Weights of a small GPT-style language model, trained from scratch on English Wikipedia.
Size: 11 layers, width 512, 8 heads of 64 (2 for keys and values), vocabulary 16384, 51.3M parameters.
Architecture: RMSNorm before each block, tied embeddings.
Training: a variant of Muon for these matrices, 577M tokens.
MLP neurons of a small language model. Each row is named by its layer, matrix (up: input weights) and neuron, and shows model dimensions 208-303. Each number is 128 + 24 x the weight over its row's rms, rounded and kept within 0 to 255. Numbers have three digits each.
After each neuron's rows, "fires after" lists the tokens most often just before its 100 highest values on Wikipedia text that the model never trained on; "fires on" lists the tokens most often at its 100 highest values on Wikipedia text that the model never trained on.

L5.up2912:134096129148100144125084104099130108118130152141157141146110105142118125117113117141107130152119112109090149154117110121120176096128127133082120134159153113137110144106165127131095113143106089123116172172155121111132158173114098100096141113119132139107067138103102143108099133140090125112
fires after: " |", " ", " L"
fires on: " ", " |", " of", "."

L5.up2245:128149128113101105180127170122148103118138137136108126116102131132110117112133118113120085130137124119124177116098137117121060099091101103140123148148144158134103099135133141118120124114164127126132131121087151108091146110098118147075117120139138119132136145106140130136104139174114066105
fires after: "0", "5", "8", "3", "2", "4"
fires on: ".", " |", "-", ","

L5.up1020:091136126129093112132173139112185102068127128129109098103148091110207132152123174095131120141070121122160091105093142130130119128092093148135088145131179144061165158138129132102138149084097136163103172091148156136154098169110147115115133144150134114114104123128125137109153156116167145121
fires after: "2", "0", "6", ",", "5"
fires on: "9", "8", "5", "6", "2", "4"

L5.up2512:138129155098135130122097123147136153098135145132110174111102120112149116133137158133180132139175159129125150158074150098150111125103128158169118151098121158118135150131137142183097160096068110165153135108123126083130157083135137115141164120116166094182133105136111097128087121097152161144
fires after: "\n"
fires on: "|", "-"

L5.up1116:056087098123135127129159142192106126107092105087147122121094158109157104134158118106172093117157111161130111129176132129126155158105085143124109110099144145144120155112127175178133145110114107135141131096149112105107156120117152088135124115124158147136117125127130160129124136145143104111
fires after: " ", "9", ",", " November", " January"
fires on: " ", "2", "1", "4"

L5.up2373:132118130144102113167141110157091120149092154140131158115131100125119128136160161104147114133146131134147142139100133141126131080162150109140160123159181116155119102089132160134113127118095126120158128131084150121112165174135188106140115161116121096103110158130093107123089153100129142091
fires after: " |", "0"
fires on: " ", " |", " −", " +"

L5.up1280:143139152094110095110122153121180113154147124131165105155117144112151136158147111101148103163176176157169142093129123157137089158152123148113127169113154170100107161181118149114136132166127108087118117132070117089122121146094175147151153132109162134111090183155126143151126170129126161129
fires after: "1", " ", "2", "0"
fires on: "9", "1", "0", "2", " ", "8"

L5.up2055:161054097147141160155158160091146094099155140092173143096138149121072133102140129116167103144165120107110127090103143160134151095179064105145158147128154151142142076181122130116170110133089118098137160088126141091140121153106098085090159094102106125139150128099106133158123107133149152136
fires after: ".", ")"
fires on: "\n", " |"

L5.up2209:129128141088167108132097129121135167138134114129117119108103135099063117125124112158133117115122143102102130136154159080139069130117172120163119107135142141158114107112102095136133141082125128126156125123144120091108079121156142101124099098144142144117135150135146143143148150150109100128
fires after: " ", "5", " the"
fires on: "6", "es"

L5.up1359:131138123100125077160091165120096143082135123166098133161142101134094154094176120100094138118119141150111142127111091085126112115150144158087115120125105157127143140160074099161173156193137100118106157118130120132139135156160103113146097137137155133162129137114122140097144108128100100152
fires after: " ", " |", " in", " of"
fires on: " ", "3", "2", "1", " the", "4"

L5.up287:133106122122171152081082145139148121124130095106103124128136107125125118147157151097133132112127117135095127157123134121129099215154127169105155146126097096130159120176145172102085162136122157111125137170101131098151092130127156133121144094082091155118143119169088186125165183085128134115
fires after: " ", "–", " (", "2"
fires on: "0", " |", "2", "1", "3"

L5.up1698:077174129101151089135157113162131157111120132125126115132173184111159098126137114074073129144096118141103140085133113096101085103135126160157080140113138118124120146116170144166159161150086125145137144103144154106110110143107142070119154174109160165142149151130134138128135162155120120069
fires after: "3", "6", "5", "4", "7", "2"
fires on: "8", "9", "2", "4", "7", "6"

L5.up1639:108159104129143093145143144122122103098102122089150113142135102145090129123145152105106098160095102132091105094125084133154170151119145168122125122118134118119104133108137099119103162187108095121178125152106138127139088133146135105117129114140123114139119165101162118129123127138134160087
fires after: ".", " ", "–", "_{", ",", "-"
fires on: "0", "2", "1", "3", "9"

L5.up704:171175102125114157133115103090136076134150112134112202143142131077169132085135156102136157119124117148117146146121155122133078126122130139100065113110105088162157156158150106097147109147124103146152143146127146122142113106155132148147123132131127098120123139167131137148149122149122130089
fires after: "2", " the", " under", " during"
fires on: "0", " ", " the"

L5.up642:102116147132117063133089109190172143114100124130122127131163068127117113125145151114080115138126131109137167127127135153109124133098167096131166142113140115167140159159123126113107088156107110097134111141137155100150115166144129087116113137120117119112162157120120124135133143150136126129
fires after: " ", " People", "0"
fires on: "0", "'", "9"

L5.up112:146132132116088096191122099148172158147104134095136130118136137138139155156194119129192127153107143131114125130150148124106114139151144117109134147115154160155124109129121133128143140134133130129120142078167155126156146114133126181142105094149113132115153124137102138117107131143134113119
fires after: " |", " ", "2", " /"
fires on: " ", " |", "2", " (", " +"

L5.up1899:164112115074142137098122113125120124133101124100129173100167154142108144150055138145145147116149165143129124106097110163129137107153151126133109153144084123112126104155146155151143088144076111103147149109113124132109094132117097110097147137139160135118124140132124127129146135143142129165
fires after: ",", "9", "6", "7"
fires on: "0", "6", "9", "7", "8", "1"

L5.up329:125147112174154124130118123114132143143141136140104130114134112131124138153145135108142148142163113126115158104123130144085145119132115159140192124105145139099100182122150172185140098119080135088158133132087175116135093203097129161150140145135107136129125159101091112151131133160144117148
fires after: ",", " ", " M"
fires on: " ", "2", "1", "0", "3"

L5.up1977:153152094124156147133106119103159130102141128122079078083108163146130148135135105106166123115131072133138144120147116138135098171130117134111106116173111153141101163127149121123164139111117115122142096164142126132126127077144140115139133151110111128131137151120100101126152139163175122142
fires after: "1", "2", "\n"
fires on: "9", " as", "8", " called", "=", "0"

L5.up1356:125136097130154072132119121158133123163142169121145125126122122115106116123124142134199124093168143117101126094112156156117149133087144134115190114167108142174129138137146126125087107173089096126148121096131166112067161138145197139142135126148143143144108155103111148133106085172143112162
fires after: " W", " B", " Kar", " Al"
fires on: ".", "ik", "iki", "om", " of"

L5.up2680:116116096100129104111089106131095104115113112108109135105130115119123085148141148120100140149133147142124134131143121106132160113104167148088127113135119091118147099110096186124161106130113104113112114127107124081126127115145143102095139116193145120142101163127090140195126108103170137118
fires after: " ", " (", "\n"
fires on: "1"

L5.up1262:162141100098078112119135119122123105163147150115130151130108115141110100104100124096165114137172149127137079128114117072155088119136125092127082149110085095156100163135118107124143134110123132106159088129130131108083143103101113133143111132141125135094119149120126150144139157139155129141
fires after: " |"
fires on: "\n", "al"

L5.up1593:129126098137137117132126173151120106103164129155147122143124125138129102111121137134149158121097102137072162062140116095087138132185109131138139168097111077154123097087156129162092157147117118130119065150105120175132113120131136071096125122079111112183088126093116098114100119115096103147
fires after: ",", ".", " and"
fires on: "0", "3", "4", "2", " ", "5"

L5.up2201:085164117095094135096111139136120123108117116109086105079144120130102121125092113123118103130122146142181100064121120124095143076121107129116136153171090176143159176170135154158138141144140137093186104143124133144124105149144135125114120155175142193130071153121083132110108109106090119127
fires after: " Al", " al", " c", "r", "Al"
fires on: "-", "."

L5.up755:142138085097105093104143122125112132127080096128121136127148149122136140154122153138095116171119082142145115130154128146119096165123100135106175165147119119088128132132131126155172148137171139174107106101144114172144152129129096110099122089144139149118104093091124132112150110121143106114
fires after: " |", " ", "^{"
fires on: " ", "2", "1"

L5.up12:127123159104098127130144102114132105115089132127147138087092138130099154151140172152142173134176147141129150126132141129153127119153130124157145109102136159134081154128124111121158100167124111172094085140129119123112121144144103122132135140172124154137098119083110110171110149121169137198
fires after: " |", " "
fires on: " ", "0", "1", "2", "4", "3"

L5.up836:109101136108074105169113080178120112124177099083133107150098158132092152124114099124123120085127096140117129094098098159080139143157114117122142109127093130133124129115114150115154111167144117149148122149144174141138123159104134134094136108123180116115091140107153114162140142125111110116
fires after: " Al", " al", " N", "Al", "Sh"
fires on: "-"

L5.up3020:100157122149126175125129133161175128159131158142151149121129095101128118124145120124123169097156153128132167111096135131127123150089099110160103144131171115137122091086169092136109159145109122104140109106159131186107108111090107113134120145081096127124097148136098099125121134100106131154
fires after: "6", ".", ")", " (", " G", "i"
fires on: "1", ".", "8", "6", " Squadron", "2"

L5.up1896:124168133088134187045171109078128174131099098132134165132123133143104118150101110164134090129104138134107136112160121108117110143077114159120116135124161136196157154153159129149117140088080132095127133141139104151085099142189123141100128124140149102123133118166097112159125143149130111135
fires after: " ", " −"
fires on: "0"

L5.up361:169124110159106096112113131121139085165121119139154159094117177147144156067179112149139088135147143111117110109128112100135110128126145112132137154141140138122161164140114138130142119116105119083100116145152144113113130150098124106138124129126129087144144132130119117114104137070113145134
fires after: "1", "9", "7", " a", "6", "8"
fires on: "0", "per"

L5.up2784:099128092139168143115104089126146101117147131148111118082095148127135115090120113100070089138168140121123085101137135145105109132150129124173132105125138133153105129107140131110148105097107180117159108128171178122172144135136087138125108112153136136122089126120114076180111123141117139153
fires after: "5", "0", "6", "4", "3", "7"
fires on: "0", "9", "8", "3", "2", "–"

L5.up2290:130082123110163137125129142109120120109166126143096117128142083131130143092091110144174104129122131108104154148138145115093135086150131146113116134115124139098121113109109105073116133187100140081127102175111134117132124096149141126095181132092173120097123127134085093099174152093128141146
fires after: ".", "1", ":", "4", "–", "2"
fires on: ".", "4", "1", "9", "8", "0"

L5.up2849:126105126111124109141146104125169116119142117103151137154122153088140092119118122149119137119124138111149104094122112117127165124123164127089102128106147161109107096134139147145107126149142123102141127132111103088135102144139133111152132135152139145079147064111138178126112124132134114105
fires after: "–", "9", "-", "7", "2", "1"
fires on: "1", "2", "9", "–", "8"

L5.up1412:125154092159158146142144146199177125144115128078142115106133121132124150124107111083125089080103145153130157136124148155147161119148143127131129119116125105104131138137117145154127134132092108137097137126118107111127141119087156139109134109175166100090106117114119131107171123097140174144
fires after: "1", " the", " N", "N", " Van"
fires on: "9", "el", " Hal", " order"

L5.up1954:104114131129133114114109105123156147112101153129157159176133113097141167131169142139129149138145097122122173103118179132144166116151124147127125166118100124133086165071133125152115184108113119168103122123145097133114110105128148131128127115085130115114136152113158150124132155146136131105
fires after: " |", " ", "1", "6", "7", "0"
fires on: ".", " ", "1", "2", ")"

L5.up1982:121148107073123115108120128162164120126110125121159127139132130148137143170123171120174115112111136156107141093086086139150111167143137112120112076096146170135122141148113158152120102115076112102127103105124101117086159113100146127137140134152092145179090125121082203124089134130115154106
fires after: "9", "0"
fires on: "1", "0", "6", "9", "2", "7"

L5.up2079:093136139118115128112095149109140114146092109132120141156128133094124131139112133168108100135136149182119142117103145125153086120133116134117139177124139158154131187143115133109131170109075121143140110164117178107147115126111099136157170119122134101094111168095119145171138110140153099197
fires after: "2", " and", " Award"
fires on: "0", " then", " from", " |", " and", " so"

L5.up357:089068118125128110195159150110133160154120075092087129161127121085164090164113140140147160152084143157133145161193091153078111131130159143152125122173102123147104142158132142107108121110121144161092171122121149140145135164105111141082157125127153124082114142129143143147130168146099153122
fires after: "0", "5", "2", "7"
fires on: "6", "5", "2", "8", "7"

L5.up2153:143100152115126126095158124142143117139155138129144131131135179115171126115092155108109128114154139127108142110098131104141159129152114143113124140097119151135115139150077077078109139108148116157149092086173144075110137112131107129135140133152151144142136135136113144087118140143092132155
fires after: " ", "2", " |", "1", "0", "|"
fires on: "2", "0", " ", "6"

L5.up2356:105135144170130139110126169135146152130097158116096141136127112135152132161144187145196108151129181092103122148173186134167146099091133143125131113098106100186178146134106073070133155139114116184126132107102131097132119138130141106171120142145139118131111123063132131147134123100077106125
fires after: " ", " |", "3", "2", "4"
fires on: " ", " |", "0", "3", "1", "2"

L5.up119:093113087144083132125111144137158095146113134187094125136065102154134159119140133119122165152149117162120080099109126155138162148121158112071141138124154123100121144133105108113129133117114146115122126128162125121143141137158114105160108092109120154174080070084102119154159139119128124110
fires after: " |", " of", "6"
fires on: " ", "\n", " the", " L", " his"

L5.up1883:111128144105132090125125137161129114169126135136098152122058097128168105079126120111129111107140078163096132149205169128104093103116126179125172144090133122127128136100105136120158118128096082110128134119152136099135140119087132114144169124131119095126156105158131096120122114146118129172
fires after: " |", " "
fires on: " ", " -", " to", " —"

L5.up171:111167117129136165169115115131164112170137103128146162120147129111113107141190144115112116116133141124074135123125152151133144147155143118118130139134136105135123169131138108143089096150130103153141095123147098125141145173175118111124142138123097104125109119132098123191146129153140126133
fires after: "'", " Cle", " People"
fires on: "s", "id", "-", "'"

L5.up24:131135113145126101162145093124157125115103086160115140163103151071163131145150140129165085143173113126128096106153143154115090087133138152135120129084149125121152159145146145130148130129132105145171129141123139184169136151155127137098148089119140156146119091140143152108113128134128174137
fires after: " the", "\n", " \"", " an", "=="
fires on: "\n", " \"", " most", " only", " un", " up"

L5.up2753:114158112146139140118178122119130073143146079151114134126105119125153114143086082109129141126157102108164113152110154138138128122134122125137157123167117162120129150115115183156112169122175106108085147098124103146092119136154120149156142109111146182120115119139128160132147154131108130147
fires after: "7", "6", "5", "9", "4"
fires on: " |", "7", "s", ".", "4", " -"

L5.up745:130171104151130150121098109143124147103060153140115127147125108113110119156104170117127115109181132120133112149148123124134131107148127105093122139121134141134154122105089092165146117150102106162142173147146159157133126150083179118145131089120143158169113115062093113116148150139125100075
fires after: " ", " L", " Final", "ron"
fires on: " |", "omon", "4", "5", "6", "3"

L5.up30:131158128099096160087138148128116152128148125106151147087142099078143130122169116130080154149160125145129095099144135154164103128105118127135143165119146144101115152118115146124117105132124099132104110105083135114110147175146160149184126124106130151103127095099143146165090163158138111178
fires after: " ", " the", "|", ")", " early", "3"
fires on: " |", " "

L5.up2483:116099103136150164177123127090122142158131143144114104119155113121117165146087110110198145109158120085103143149135136109134137190139104138136116132134119136132154072107112168100085118123122149172117133127156126135146107144120098141140119089088132155150106151095107129099132140143113077119
fires after: "2", "0", "4", "3", "8", "5"
fires on: " |", " ("

L5.up1734:148159131127131137142122140162137093136123114124127120151134173114161152168151115136161128134127147113099144140160135112135137146108138152128120140143146142093159115136125100113119111141121113154108138093125125152144140141136108091141132131102126161116139129111114112163132075141109138137
fires after: "\n", ".", "1", "2", "0"
fires on: " |", "|", ":", ")"

L5.up2087:116124133147129124124101143123139104105094088119184118166124119125083160112095127111103119113098114145108094114095143114120116137148164142119106091121137127139095103112132147127160102081189139169165173143143109136147130150095140126112114093143143153117100097126134096109089116061107108176
fires after: "-", " al", " Al", "ar"
fires on: "-", "Sh", "A", "R", "H"

L5.up839:113126105166150126125151131168112144141148152120181145146130124095111158164184182128127079101147147129112086113113103131138177105128155143108165112112115136159122135153151128122150183151103132100090117131137123136150153150097091105125089137123083150126126101135105171128132065135126121066
fires after: " ", " |", ".", "\n"
fires on: " ", "2", "1"

L5.up582:148140144114088096125137154130143118144158159134124152124110141140080125110143118125137108108099149154119175095137101157154128184141142111117152122141111151115143115141095110157119162166122118108101145145124135070130115159120133130144135071145133091151126165111131110092155148122138141107
fires after: " |", " ", "th"
fires on: " ", "3"

L5.up487:085133148157102045116105176117128124134149123151101152151151170147105142132137153126096123156144131104098168162105118153144140155104117121137169107166101109159138144123170122125126131106107141124126109138117095117111129148156149090118131138102140168171119144126145145115167107137125141115
fires after: " ", "\n", ","
fires on: "2", "1", "3", " the", "|"

L5.up1903:116095142116123150125124097125098156186121142120114163144154120107104092164106149147171167146139082162169127108145097158137141132117121104158108106118121174157138157091129101114138139122133152123100115170156122141151137108140113100128079098125156141131134151096128136093054153095163126116
fires after: " ", "2", "9", "′", "1", "°"
fires on: "4", "ly"

L5.up7:120110076095151162120144164168157133151165120106149129103133124134143131165149106100159154106123112136123182134152115148118203152104144118114106137088114138143105136102108145110091158127097121127159127158156088122118159105119191115152124123166132137164127170126116083130111137090102139108
fires after: " |", " "
fires on: " ", "1", "0", "3", "4"